config.yaml
num_hidden_layers: 10
hidden_act: "swiglu"
positions: "rope"
parallel_block: false
init_std_up: 0.0269
init_std_down: 0.0
optimizer: "muon"
max_grad_norm: 1.0
decay_fraction: 1.0
decay_shape: "linear"
MLP neurons of a small language model. Each row is named by its layer, matrix (gate and up: input weights; down: output weights) and neuron, and shows model dimensions 112-303. Each number is 128 + 32 x the weight over its row's rms, rounded and kept within 0 to 255. Numbers have three digits each. A neuron's up and down rows have the sign that makes its largest values positive.
Before each neuron's rows, "fires in" lists the words (lower case) most often at its 100 highest values on Wikipedia text that the model never trained on.

fires in: "the", "of", "s"
L6.gate166:176115138154105154124108098117143116117123099117135097122162126151094094147112115088164099133134126086067170119167136086147120090125120106086140087123114152121096191162171151146146131132164129165136111180129153198144128135164161126079134123106105134142105105169096147180091140156101123072162154052127119087092098089119103119124158131162122084143167089113197137169174113179107102149145138125114094146124159106112088165124139101137153108178161186083170120085103126118062099133091128153159247153129078131141095111118130130142178110117198167124124119074131071050103101128118140036
L6.up166:176120167155110142143171139107132121198139211136110090122096142111088104180103166133104140094117096129093099093102123135155129134123120122089165089112092114098178118117125171142048086081215087157048118075170130093112148077136111148162179111127106153130112115096155105107109172153155096090121117104120111136178179037153149112142103095090077117118163079164102109135149171100134116079152098088159144087085116123120103078129141121101124143127190143148127158156125134124124126097092115112032079119085104139115115159128100116094150145102148149125078132168121095084152150201111120088
L6.down166:107119137205170119151102146091151138057141211116181124133115129096144157088118133094148118080151116096098118159196121130136131131120101127117115098042092097117166127136071127093127169117139146080110155124148107057054122190125088093094123182130115144124135123147123088160098086137208159097121249177136171148140161138070122126112116133198126174046137021144132129171154108141181152204112116073128128132099099103128138146090119154100122122152131134140130147126129198085145155151118153101174105104137097123092182144118121097102152178167078098131132179153106154151102124108163139126

fires in: "on", "for", "of", "in"
L5.gate116:089091150074124135158123142163113175154084131143154087088136151096102146107157132094081082059205128132112091093143107148095134146114159145176122161108170122158132124171156117139075111098143153146126141167138162115123088138147171124082127123147159115145136134163092115121070074159138115160123091177134143119117118170164096135130132125134122131144093120099172080066149130114133135156144113076139107103149123124103167182120132151101121127109065051096199161147127137125068136099093147153174159138131112095080130121181068125102142130146119083142173154105116083109080175152128110143
L5.up116:160159127106063103118213101054125128149093153098152093113124149149096103135166146098133069096156163070115110169111156150112072169104111153133115135073074173158186137123125175053124116128106142113104124140133099146186104180113124164106136175154165169095164111125113153122123180164150152139126053129192120237143132072165182114071150111105063160127148116053148126104160129115152113173133087154116172145149110106134080122104103154171050063164168165135198192141149133087092149182137123117163171149149153156099169115102125171126097102145081107152130156088109186112188080163149104170
L5.down116:172098127139073133096097096135137105123131127107121103039132091124124104195167166093119114109108136112117153134117220157131143087211140113147157161106110109168098104113085118111174137133145135151119108159108120113110192120154137150099128081138103137146124113136122159064116087189154091126071100166111144095171151152141148090154051154167147165138129151108100123132115069120152104078133131138128090097122064150143093196200080133131083097082115164166134162132150121080050146116107152118137128141116136120125183140111075099149109127157204150233111143141093137148156084098116094165

fires in: "of", "from"
L6.gate192:143120100148155098168130143157141191122079148162184082082109160096131115143105127110132097100108137133161114196055121105122162139104105098145164078131195162147118107149129114133118129128181082146084118134143172099155152165115144080167100102172109097027101130105124139132055123178115137132132124119187125105091095128162149107117178127072124016090103115099113146093182155206100140194114149091095128134141141110128127119067070082138136132178106124155104074166113075139174145143152133107137132135136141138130114111119131102187099126154156135112131097136123098110101158118140141160
L6.up192:127162133188142123152114140113142170132136096116110079204096099196097153149122075111108166156111086169179109176094119112154130112096076104143152167145122171147173102197137143141075118134075083147121167142210094103165138122098113171129136107105131154094103157100193130166148119107118155118079114114174144133142083122152124126121166144129151087105124125090161188108147142126135071123116155161092156095126154130114130134159123076176212113134159187182190121157114079117172089140102128107149110172089187169152121166145064106161123200136118111133128104165213089142069121114173120181
L6.down192:107150172205129079116184108166119147123109174091116107093130092145102148144131132129117136112097115159104133096063121137160093149140115103066095197128112122084137155063150169144175152172068125134140163157204134126120146093136159134124063147174211056120172168141147095100128084134158142126104154113155159145144147145124136126156139122104080125104117115134115117113100149136107076121108072108119095115135126147135150120112140102100157182106138086127133149110127111125067096104132086055137142113117172127117166144132067140141102117120116097050154184137113132125110114112069148125

fires in: "that", "which", "also"
L4.gate11:098088170073139140152101191167114107130137084131109065083162173126115099123216141138088134143065099130186116152151155148121092118130113068108116104135132150145171101123133040173107159095054137138125208096112115146099107114070096142170118127133084112122132135113097127116127160106148128057098187165181087171114078080138152112109138105210120120125184124113075119146149140109120143074137154158095136131148117192099091138132158114136100075121122090149180113156126124122143107113100158149148134090131130093087079159088133065095122147094083121092177141146106142121060150121149148116
L4.up11:122120159164169196162143104119090067142139124121016106103160086159168142142071131128127162131118107155093140144192155181110149118078148145109106123134181206169123127128110110161145108139129121103106078076124139162132156140137113166118119129100134076163192119175098158092112111091142111118154149090067080118158140167140118140139101110138104132114148140164135146057111147129108118095128103121078138075043158149126157132166092146095131045127133169111166183097093151095128083181165177165103117064118142118175111175070167086100143079117156128154179097122128096166047123092141150136
L4.down11:138128140120138141155139097137126191159117145117087122132127111128142211125149104137145193177071068115152172127151121142117116085110127116154167093131153102122142101075114123161122175083115096137131097137057055166190115142121077161100147112162167069065105076145079139098144125119190148123133107177128142133130118150118080146116123192118109139130159098129103099107100115107132121154064164136110092103139136173094098140129107137162124064096095116161155142134108118147152170132137117133132103169090116095148031157067089112099130141116130069107102193126123091158100064107147119158

fires in: "is", "the", "s", "current"
L5.gate319:091081070202156151139147081082084084105109128101119160090070119088044100161152111118130104047118213130111120112139133131206134102157091164130090102188075152147095150157112129136141125101130064118083095091138149180116128157134130142181057139075201087150162133090075107127120179143116122118129119151182080150120128164155157190101109137142084130111123140076134109128125149164138123139137097132165178132113113075171187126122086156117133091162154157076074079131111158149130127144133131126130080098119102144131134112170136127097070155089150092111163076168099144100157203175147142122
L5.up319:135148116209172072117115125118147226123098172134165152093077116123095109142090171182076146103111178098109180149069102124097163102094129191127147105137174078100126132105124147040146125183050167153095093128057067149121130115145104174119099125121158171141141105109139078146084083175144136127146124139198111128127128133073084151167122150122141158131042172156199121130123109109126165131052134087177213129100127140122126143183184117126148127122131155132104095171146110191127107126158089166154069085152124141157079096146083120098134152096156125134170137078095124145112126083135153097
L5.down319:127092093135138084144118069116106171115142107156133135157159127047098102118095142166138100087101128087113101138122164141118140124109090137155150120123124137167167087107120080131125113155097172154159095139151116136094128150114094179160056105111129167123128113121110164149151162119196068102086114091157164101173115095133152089164113085101097140093131030132088170119104112124088147103161078147104141167132039110142102097144138123120096061089102125105131135086189121170058188155117114174091102141101185076170146117124159131117131053132144123148140138101114163134107154112171136100

fires in: "for", "forest", "force"
L6.gate305:134125146136092123143127122121138131159141111133054139090140146068098146111171125106122097140152152099145118102142098103135113112130066085143137116107133161106103135174158117057111171139184114144087164132110093145109088157121163128144118099175056148128106107132116133170126138186095142177142124206129087151084185149079083097093158156188106142110094107104161082088134133158094121144125080091126122095117116166102153106134118124166138133163136166142120118143135134085136154125132191141129144074106156162121173104083098115084125053117153157170192128135140206119125122141093082180
L6.up305:129153153145146107152138145141104075127178124194128118051131161128067123090174154097172120146189132107098126087115089158148071155110078092119150079057152158142131142100209150071110204158129098159107179192117100183089094150171131150125145152146136168149125130163094139209117087116119085137119146189114118180128117165097102069070187154182140104110154113100112086093127105162125160134121096076158177134112115153163213122150128123186136137174141181128148105142142147098084126115136139174089123138115161152118131128104096080121108027130131160147147103110135210131099161169137149185
L6.down305:095124169107105098140127114093134140127173160124067143074083099122105154149106109109121124134110166115126186125102071110137118067196144095120153188130158169084120081117141102144152148152117096198111164140120085164119151135095169133144108111125087138136152093147161137075164132208176125090138171200123110137151153076134115147032159135138120172107153123108142065153140117146150140193115050140130101145105091144148176152172141142167164087132095191156146091169101140093144125169067173086117116160144145118103163115086073104102135051155108154149181132132083149171077104150145144126

fires in: "which", "who", "that", "it"
L4.gate940:149094093152114071094200120155088144090138121090084072150174111045150081131109125206160103083157126177174129105126104140094098126151077120048124085129109109144158158080069124171092173113083165153151160086179091133104104108152148177091122136098115145137060136061131110139139127120094109128161098123129105135139152103167118112112143113122071093129117148148138176100137134155079102106131106176127158136161146200176150094088179156172152081060201079193138119134073120174136144115087150151103111171085112139100119108121122110066134088108087151107080171206057129109169116139149103206
L4.up940:156098143111156101136129060130134135079135077135087121143155148071140130127126109155120097125176101135148197104097139094103112129130224143129127122158123108170149072129121140118042180146122137120143154124101101103097141128080136169148127074130114119123075133105107158107107122141089110150136118120114137150125080086175060083124135129116079105091123159091121141134093118112098122043121181115088126123080063094161106127137182141076131091138171087136154156117118099163193090107137176172116148174159139128094129105155107115102113138111106139114110147143114089069091130107128138152
L4.down940:096127161112109116138123092154084143089101111119153163129088067126132066094151112165105190163132067158117154141115114144081151159137099118096132084145097118129169116136063064092105129106148137103189228104099093234141139094112194124057145080114142084114169162158131055091100155095186151168117120157118113121154089105120137132126159161085151122133095041158128160131135087091100174146089149192152135139157115169116148172152172077121140170104151141124115177102154121094145145156101160089107113143075194090111104145123144112170095080140150111115099145157110093118092100100096133112

fires in: "that", "who", "which", "people", "connor"
L5.gate916:132121115158163052117170118131068064092123072131111090140151127109207139120151163117133169083128118141163154115107081148123122122086168148135120080132109088174102044112183105158131171166118123082164156087152165108165095131126115141132124116136123080083115120086127112119129118138108063131189180130182095133102123125178141131100162184155082133152100125153079120167101053134112168139150115122134113112143104111165146109172123115148143098174115109122124145109071177187154087110140114094149130174142147147126161122110126176145165148078156130135184204123171110148094053140147163074
L5.up916:069116106111176160091109088133179115096105142095133094088150095133092148137135155131143113191149122106086144156124111129124150110163096122148104049174137098147103093157135086088139115167157176148111128102082088177088195150141137094124084052134131063137127153108103118106098082147087136124102070102113140109166091134161116103095077147153149107120107120115140134109169098155119096091116076093092162115102105146079077162086171142121091118190169125101153106183106156140144143108087111100109130164109094088078149148130215100141080158128125187133085150107165096112086184094151090090
L5.down916:142072135141155152118173131130138103217123123086099098143060143192058143087110121081116154100147103141175119154188097123106097135144177111091156126140113107146093089175123094172074167126079144146123155103118063149083142117116150135110107058098123128094109120124096097122078122165075103137160169088193140121086116085121116112095164094131125110174117144180107168094084107134091121141131128097101145110127134144108127145109135090122150155156158065141103171133116178125206144134119074096068085167113154188067114224084146126133134184128132149166145131132152089123154122129116174171

fires in: "first", "was", "early", "career", "began"
L4.gate109:149174135117158121092172077136172104169079126077137090142122115177096136146090082043120165088144177185102105155149125176181137126130091173103105076090121167149124104164175061132108091088118162165103045159092190151132167090044164140141114121060088184084093114146140089077164152025093120124160109139202119144134178196117142143127138147214072096108109134128139148116175107110146140121131135133143138131129154138143143174141122101109115114104148177099141153054159137128139142109130109090137182094085113090167114085168130146124136124101130112145124129134177093111094105119129153136
L4.up109:151095146147137186130118106108102129160154189100165089135159119161136097124163136130116141123123164116102155149166137089115053125092159097159157186199157130077144107138193018114127124119141118158067222121146146079118196135106141157136143062111130130070150133153071180112131132075106168100141102196111141127140113102161119197101082192195094120132155143111115126123107123100108180103108134058120110095130137123131099163152178150050112156136068108141206162119144123112105104118122083113158148130150079087150154095107124214100169076115129160104113158131119171153129131135152192099
L4.down109:113158130114070109165154121121105143166033116094071116121151136133160145182153117084133145123186172137167135140088124076110137153148115118095123161151148109130065153080140072157141107101141154147128162178152137151111091148160156127164130142186101108154194120150154072159120084081152101138152156151042169157095133121119139113136124123095115130106151058151133126086123148101117141079085114129125118151107135104152052160090164137112158020169120099142146133117168094083106132129136180179132126143135180130113086139117196135179118108162131127077158149117179138088152184153106147113

fires in: "with", "of", "the"
L6.gate150:088119116189101157111153119175107136126146137093123148098125154110119151110149114097118132190104132147114207178124096222111133112140127122117134132141184153095103184131146165158129100120102139156135157072158145136095108158147107143187143118121086129128093118182182098167119177124085090114075159062151095189099098059113115141102092095093117122111094106092158098122143169099136108160109167057126120098122183147141122128148138135133101105085129120164172099145127170079094097170152208122174106146118146134141121165089070074087106092089127074105124096118104047097089143137146131139
L6.up150:130101101210102161149140053107142150101118130121076164095159140140128183137102135083140082103113125105110110127124162204110124145127118168116145139170127145061102114129154188147122170111140174141114115078139180122074081129112146140175071105105094068077134158153119111154165098150182133103162122057212074131079101071109108110134114086108186133177106096063092073106167138124106101129107153131112087118055146162102136103201088126113116110103153094186135127200171098070174033126130141129187085123070168183086115131095107115090122187138192095137118062126117132165123152125098125128
L6.down150:187114062078114097125108142115151132132123126199154132127149127102101117125102174057178075118124168140133085178182104149165156093155154093129130134099176151105144160087128091072063149078138159112163206110171103112090118096130101123121115125130174137085195140159117000141154128138202187186180139133144142144059126094127161133114136083112113096199097023138125175086087106121126150184145065110132145143100127140173087181158117131128145108133065117085163090150143132149086118124173135141133152119138160131125155193125142111115132114103125137121120200171050150151134100072125131113

fires in: "of", "left"
L4.gate743:162122107076208107174127130133123097127104138092133101129171107160181137167085126153159182150118109119089087126112139131155149186066140147092136140134116153110134169146119138129101172110138187161164150110156074115112109145191159148120107181130139116130148133134100081128132113177093028088130078076179112092131150113104125094078156143113200144084144144071182142120161084123196183158083075095177107126066095095133100116153136156152177122116112162150115096178116170125075088152157084121142151148126149127146084136094125091097108174198164164126092097147046086077112161103135120110
L4.up743:087153128147085092151118140129130062108112113180141152097149167131156050100107139112100173132138122101090058138120084143119169130202132060164139123051110160154190091132188153123165162159094073157123165113131173090110139189115157130136160138133080065117123137166131126137109093148098124116154104094104096088076070199098164165133101155099111131121111123133134098096157084137115153106074079099156179093116109179140155115109118173162166171118136183167115109166119176084125145143156111110118134135139095185104102179082044112209178103131140118078112092123091130126097150139129163143
L4.down743:169119119102083112171168152153180141118116157093185125082154195097125089089136112121159110146119100139097084073085097105080136111193121136181172110113092194113098133126116118140169122108122107164129096146149147143127122078121130118021180164188136081123092129146127062130125104221138159096112152143166093162170082128178185157090140100072100105097069080108151156002106126128171163103102089092138166108129080074125101132094160139094171139130111209146124098115134136090183139125112108144104140105119207141129103131165120070139134126132215209117152076098137139134147092158151121113

fires in: "of", "estudios"
L4.gate377:125135129185158027145111140151092080123089194160129085155116194175154096083119170157110147113135113135127122122046194166121139206173183094165133116076121141126115162229113117130163097173142080091129130113168145152105151106182120105151101108144135096142113163184162091113111088109079090115115115160146095175155115089128160105138115103156077129100094090141126157068178190103112159141159179081115137086144152122093102087081139094162102111093116142082091137147067109112121225129160082119143132196097082098110132151159167099164148110141120149118114074130134129101143157054100104117
L4.up377:161161150112205069177126137175061154101097199112104126119126124205116088064095200217094121083127101076138108117110111115127166125172154130159133097161157133141129093148119209171108170127158103139130104113088135138104158109180131113129102117165133060077100082138186127146153088133137124153095130156205178180112114102121149081097121165136097156155090147177157113142122062155110141147104118111127150135089089144090146101129140084115180157068151131134117107138078161161083146125136120146096147128113038161114123154161095110172091119109129185158041115124102127093158072083097113157
L4.down377:151115173039116136108155091129137166074122097114070175113097101102124117173090079140092125100071139128130108133154046112164137118096130110153169131125162126079130149101132193142129107152133140170100111096116045094112095122135140131109118095143114064112082095149187077115140106165144124120061094152136145153069184149107181116089152195114101133063052087161166076098151069209091082199138094145161141163101113149170083122138103102078092163143141086087190138124085076041138172083094126150094146174089103170138129170119118069117123165178123094074082102173102090105104094106085106138

fires in: "for"
L4.gate1147:107180085076099066125151138130144157129114113211108060092128122085119104147095118168173131102109115106191107144091142124170100100083053098089095149064140110144210138147147139079089146138135126137162169110159151121180098093124112148131119088100179088149107110160102133154165142148138080097087119160197178159176144203085113107072175138135176083182133127084116141168111075147119132162112140125217104124165132148156126096099126146084169141125109131148085125133091128119045136114115128155101148137152095165138175131114060141127111151129124073122133176135107155108116102099160143133
L4.up1147:158133122094201101123163092118171112127106130189118101158125145120137125172120107109153161123174132128141182213132143110142071105156116117148195113107143063107120114129160127108130124183098098165120153081133112117135152157121144173121115136126128130114167181179114172160146141147145105138160080074097083108142107187170084147099129146179110091171082140122124112173124126130101195146060089097167138062123070175125183106091071128176143165126114162124146140153120186154177147162126157092053176136159114199095101171179106113109150142108095159106111161135092105100130117063090143179
L4.down1147:103126150164107144157140162069125111147165184120111132117137169152121148125139089112172153143158134125141173085145112138146126110098128107074141185158167132155115099179153134118085152211161113144072145165079105146114135131107171101142158076212138151191105188197152066094164146139147150122128151142148105118129152144175098127097166159131132128128135106152093077091122156107147107181117073154123133139138172135112157169099143136209155080097130141105184131097106105107118089131058090103105099137159187149089118092077124154147146098205156114148108181179103126096128099096134117132

fires in: "which", "the", "where", "as", "of", "because"
L5.gate150:090126164145137132150130090151129123082140118172212147091102182145136136160136139126086164176097158132135094159125122198169125142112124164142176136173151103113185123128053089184121127133098157164135148132118156125118131086151129106104123101167134097178096106186159061153156153104173138117069148084162127166160129131101097082163134091119126103130139110102171180127076174128109138117101127152146088137151130138093121101145127081084143204140189140122112058136164158148150104184108193078102137082136114093148196147095079224141146126094125130147169121180142146131165191111130148157
L5.up150:074120146080160135125132098068188148135173110165138137160116131106094151122114111151117120123135161125088174120117090093102125121101146165091134217155170090145113137124131140130094109124124090110124108102108166160094163113149042129094125124174144142163134174174155143128134103078161129093092138068124089091229085093152122085172172118116154092130100137143142099138101134170110107168163148133133124115121104196108140105145102087146096148092160143194176183155155121057163142134080149115087106157170143164135128144068055070118179133080151085186136119156141156166048118179202126142
L5.down150:126128111099107135079101114146134136117085180092112120167140104137095158126040144089179127148178142138122161184137158146185137057111159141154129160085124097120166133124147095139188121062051130153116110098172106165063151164143085144146167152132117148075123103094136055174170134110191141106110137078118107113094131121166143147075113123181156137111121048112172141142096069175120089111186191142091168140112143141129119132156146181173124147152094095148109145122164160159109129159123078136137131086077117089197120107139161105144114115096124127188073144135101117081156189128118103111

fires in: "his", "the", "s", "of", "her"
L4.gate1201:143150126134121113106120087175067120083052183134193116113144100125076119141166093177108097177097152088069105070159114154058132104140133130148094100147139166111154093150154176137099143098129112117151107117131159059099174134151106152128165117151110167101142155101089081130158184102149129185180158158156071099157078162102154125101140105098162072117080131157126138147163162130147159103101092147123216121130127085099178134124102127140149155101176174107107143116085024148144133160126167116105168109087076161125121116126141096124103101078145139127127107098099152128120120079158131146
L4.up1201:164101136157162133107118101165090123092068153144136086106103136136040082151181096152119106153122170149064190167127099086098128082146105138099132045119163182106121140138127114140136123114154141158113170104117135140088153147167130127144176125193130126063145099131065114129121151126086103131124136160142118137091081149135101104088193124116112060128085177155126179137151128092119167070130098153124085151173126119137152054115135079141143158140141146115122148136108095216110081118206168115103188099110093158124126135141114104146088122093121212156149139115144166161108094108134139164
L4.down1201:145164115126145170132123175116143103109138155121064119144178173125112126179123132130148120104141129134108156140176169094179109088147131134126170116102128126130112125157090158151108121113120211141073166122117082139089105129113094120141131126151121193124162101126074046137083099152110141088119123141111087136135197103121139113142120127184112126045108056118175217089132186113095155089161123073169110157168113123176096125126120099101098089142102074177094149154074142121107222100153132122143141135222134156165097114170090100178166170120208123122147180106104171176097176172184141169

fires in: "with", "to", "in", "of"
L5.gate1049:089132193045053131121168132089160163201101119149122151109142122101122124186146088107135143120120171146138081109149128134134145139041076156121129166119175177059157152165114166046058164165155143171133098144167138039116092071157150163132072129125079149111098139137133190162150149144127118191120129191166104138158134172098090143099170117102132102150108149154154111130113091089123114145113084144108144088190120124141143185122189119117134128140152131132147145127153203118133114089109098097162114180149153078089116148157146140079153093093136078096072152169192125181143199072124137138
L5.up1049:076158123115100140128187170106140121146102121145116153139138153100092193154079096115153167143153120157086136118167098093147169142089125103134127112042151124098153124163156133054069194156166068119118128178190132111167123125229131121155132126216100225159105126073107139157123164140133073199154105113143187112086080147137150154105108139085125092148094139139147090180143105119033118107157107154126143064099135103172129144147165117097135123121159162119093142129074126087123103145136128131114101143158139155079151157107136154087100121084132097160093163088066137166116130106153113179
L5.down1049:173159163103163157113107125116118097148086156143117166166119158093116141185198134118140078143177128151133078162106174102211102138138150089151097189142130096164107145126129092117135092123139183154171134143146099102066156135152166164130090114165157084053127116126087067158110180135128130162202199145155149144154152128064134096123092150175149141081134048185111126106171149133103123184116036100169145120126163144165157121186147104099156144123092122201143116128208172132132089133092134131182147136094164112110097150133107201145077101122143130130073139135136129115042090072070076131

fires in: "a", "be", "being", "of"
L6.gate1181:121164135139139184117157153135125147124119141157168180092143130126093169138157169097143147105052123162110160155111110184109141116190134132082082120127143130102153096142168141094165123081132131130096130046198105097128129128188129151171164120119133163072092119173160117109203155161111125142088103153122095147085114138148172125126110158173133121107064136169094117152143114159121130157105144133149106136164100115107158112087186115138161127066153116180163133161090163185172150147161123119146114166182098133128132119136136092076117165097133166129120091135094206132113077058155141121
L6.up1181:124090165122127161164143151131141133122074092120176167110149096145110145109100126128162155134166089129072092111107161139106134116206133133199117111101122119100106107103162131098156123109126105192118126094183150163148113169093115157147142111135173092111154074160173108129104110123193158174111159119107097148116087108110127127133129138086080101148154163173145098105183108162166129110053101109119095078159085080127130121137143104125135123106136140184165082160091061107133148186091126096160115055155134111090136102099128086092090191097198153136151144115095116157144088114109109087
L6.down1181:150114125150090087131096146150181119120105092155175167115137150192117227117073092155132085088103095074140121115102094124170091109108135147181128172154141145108149134170113058167142121136150174129178165088144131106111111139138184102155099147167154134089139168174157142140165119110182137136119082133170142196101175112115135187105067134138113174124165027099123153123085133136103079172172148169150112111157097133190122128131133101114115083120144121116124030137171156120055127118138107101130165164084115184120115082120181106131155102167182107140114125120137077159142134137124074145

fires in: "by", "on", "in", "at", "for"
L4.gate271:109068158083092130134133118125171109165134069119181106169090127084086157095149095089139147097105154149079126088163113202138093104133114083079161159100125120140109168183118108173131117132136111117125157102185118091121156131178182091140065100122112069126096146129115107112086153137131094103153139198138094150082116143140116081117122105175184101127075129074097113178176176196119148137151164132174177162143101151081144112139192150112152136108127070134167132102102121067128158122056149068141132141162145126090113153107133148167148110061095117106204111119083106121129169145125125071
L4.up271:139171091113112114118097105081179158136129127164159094119128169115093207091146127116120098081118151159157128118142088126152153207108087106085150062124129158116152110127100093128087121083166185080128156144101159071180143146096120082129167143141076120081131142196118144124118154147164155153101150089098194140118130149129078138109087119148120113096137101158113123150170077107125141156133141147169175070131137111114184119135137113152104143086148189117145094064155131177127111068135165202198169138101078198146125116130107129127116127157151128159163153137100084156114119139132188109
L4.down271:124148117067062126138105162104170169156186116111148169129138089093084157092145143093182101097173103156198143111175132125081120064180168122132181175089125143145098134128140130115108210160108154128163117206173135109089190058095205126173085120116097069105076109130122098130149134090124125130135107186097116106142147175149148107159125096123130167168119171128139119130173169123166135127176145130150114181149110130191162091117112204181127130102095073130091122112158136081149120087061103142189075085145096160163115164093127092133124088159187110119148178160112085126100133160150133146

fires in: "to", "for"
L6.gate746:105108115088106085116111143130084143202166125110152034078145166078097112173096130117091182169129070131119144165143133108109130096105111141128108183147142130121105095164119120083048133184154137158125116187164099148146050132169118180083123131125130162158100150104122063140131050147035097170113147219163094227189147151120099178154159139099147112152182101134155125129136158151119155132136134109156166136128064149158210093152112189143225133152122162159188097198185132132155131129120121134091127134166103094120136146084102089119141129128103096131154157132153121137124112121135096114
L6.up746:081105083112175124120171134125129102135126090126082100162154096128174143151113159096107159168126153143117130135085153170187157175138151102170186107133140111087154136121186119116106141189188097116174126178147162156106067129111175143078110178122069112154071180174108063146128104178109112150156129150110144111102150152107123093131169126137173099124133136161132122155035115161134185135074146159152113109069113125095138097142114143102123076146186197137139139189156170084130127135139128154171105117154092154097183127084059099140196126120135162120163097147122121158122105142159113168
L6.down746:155147131079113105109121108101132101105114177155086130145133136080128131158099135180121119137078162194120131105183176094171152166143081145108141100132068168138201094125143095146140137160159144146187159113149109131166161186101104134188155080161110150167131105112156110103076167108127113157115173134166058093111078149097130179119103118126149144094131000107142140095128106130172152142188149102126133094110181187091193119161167141143141154122156137168104125075138172127128146117091144112133167172160132135118132121153090115106124085063137127126109172119072109157117122188132159141

fires in: "of", "a", "in", "the"
L5.gate778:148152023127140137130148178112084083154134111098133125221130171168107109098112115100064134116124159118081118091144089109154134156174147110115177179145129180142118114108112109111150119159196201158128150147149098154111152183128116107108169155108143137093131198136067103141152142080134080105144170031161104111083072137101092181092111110166153112132144104102099074113116143100125113174107122038184093197083107046102116105225119167112135110154083100093101112112134085124083132149138123175129158184152148126142119146153116163116235164117096126125069130092076131107069084181119129159
L5.up778:120157138138099224179139146131116101130097177168131118168114126175108171138129119172068050153090131136117135185176159131121095109119099132123124083136139150158168167149169118097135065139118194150090087145106114127153148116128131129151159117129111121039154074078097099092141055162143091126117088145118169175134117060162138162128131141082147141158103167126098108097096133126107132114169067037127225109140162120126158150136114185153155105138162131186090165169142164115101138079095106115194139129119159129084146145094112144138077127187105161089126145114123146096130128128120117189
L5.down778:104138139102205094169122203178106158161158113153201069145115133096153158130076170094079128064185174147126100099108118100081185094173157153112095103086141141102120154137108075142178101166108201167143075119204176118098164146169125114152155136110162082148148122109147108111148137119095089087110123163136124075146115145188140131142169140146117116117135110143191130138147121130140139131159131114143139135135137112184178116134106114151096072133113147142147136143067131089184169135103200131152124144144079159169115090167091144095117152137114163115090125134132089151117101149115144123

fires in: "the", "to", "on", "while"
L6.gate83:135112129143108110099144151176141169113133109139123139098087105153143095133158158100123122141108160138067102162108130165107124099089190144085148128138128105146164159086149150150109168101011094147103146119109126134149157117156077178100141123145129108080077120107103128145158121132154153144080125081018100097177165119144119103169129128115122167141133121146138185139085117171098120152122124147104117086135098112138147058122146139102140107148142169149197164169134115152138127185085193152104101092124148118127136138159118167132150153065140167108152176122194067120133107172094162122
L6.up83:118102155111151140194097157154166127192127109102116100130114121136116093137116114082104103156107174157075117182155151139096143065068099120126069142123069110107144133106146111106079139142093105185096191158170142057096164102103098159099139087146092123042114106086127134120108102089168131143128131074130107107152111152165140136117155101122132092159109136118120169153062132161088095170088180126084123130134107129082141047129086102113152143133178147159166154154212105121138128103102205169135078077181089169140149130139070074118137140095146093100131144134175068130137051130122120180
L6.down83:113118129187103156111117141151105140082170093145160122134169111136168120123063094153132102095116148104132071073103156111093180126104091130141124094120114163075128179156121065132139132103103150071132152158134108076078120169114151104055123152209119143097135098152107068089114133146139087125155126133142105065159132175111098115073149086133096083081137058080161181202117086201167127159094127150070105134121131105084131142142122094125147179138141108142143124168151134078099190114145151141172153134127085121090111094192180132107125220093095167065111118168145121180113128115165098147

fires in: "s", "his", "whose", "new", "such"
L5.gate632:151081088142115090121155136218119153112151184158105141103150129089119146167107131205123164138112133096060083160128105068144129069176130149127112139093136159191108121116110090130112105063128171135157161119145132140155146154167134157118146127151087126085076171146151082125115101116059103103180105146117130188134105068151086137096117131153090086132099112162114128164149160148132128141076177128157111119168156149103109103110099105096180169132140105129163110205112125113143120115106119127147109126119087161090088132108134178119169054134121149166123130104149156141145095153169100131
L5.up632:124128091211118201158073086153145131145095140100117102093123145140095152164138083138124112118077096152052181103101139154125118126139133156107105101124170118127104155125140091172135148060128092105110134113110185174142142151138133160126081132079100164075168119109133192097105219115119210110140149140147120102165155140141085132159079166123082100108126114160101097210114163138123109092121142096146089033129088108146068140103105155158155195114112135152201134128092175106146103130075157085052129184103119147125193129173142107109192120162132155161106155173109176165087151174177123106
L5.down632:114115133134175133080168126117113097169145150110084132186104111116148100141116116103064123128153065161118123118171111155136123128137170165114146161159145101121118119115129194182158157125139153147062122152138122145101147146157115143132090136121126130137210133108156040142119047174119106139206182109121139167075145181155102056126089103156096131151136058145145154123128144123149114125106113086121094145174166112117111091145086081096113097156142098199092155166089148155097161104153139139123141144171132128110110130118058147189134131093130124137119137058165137196175152106156100064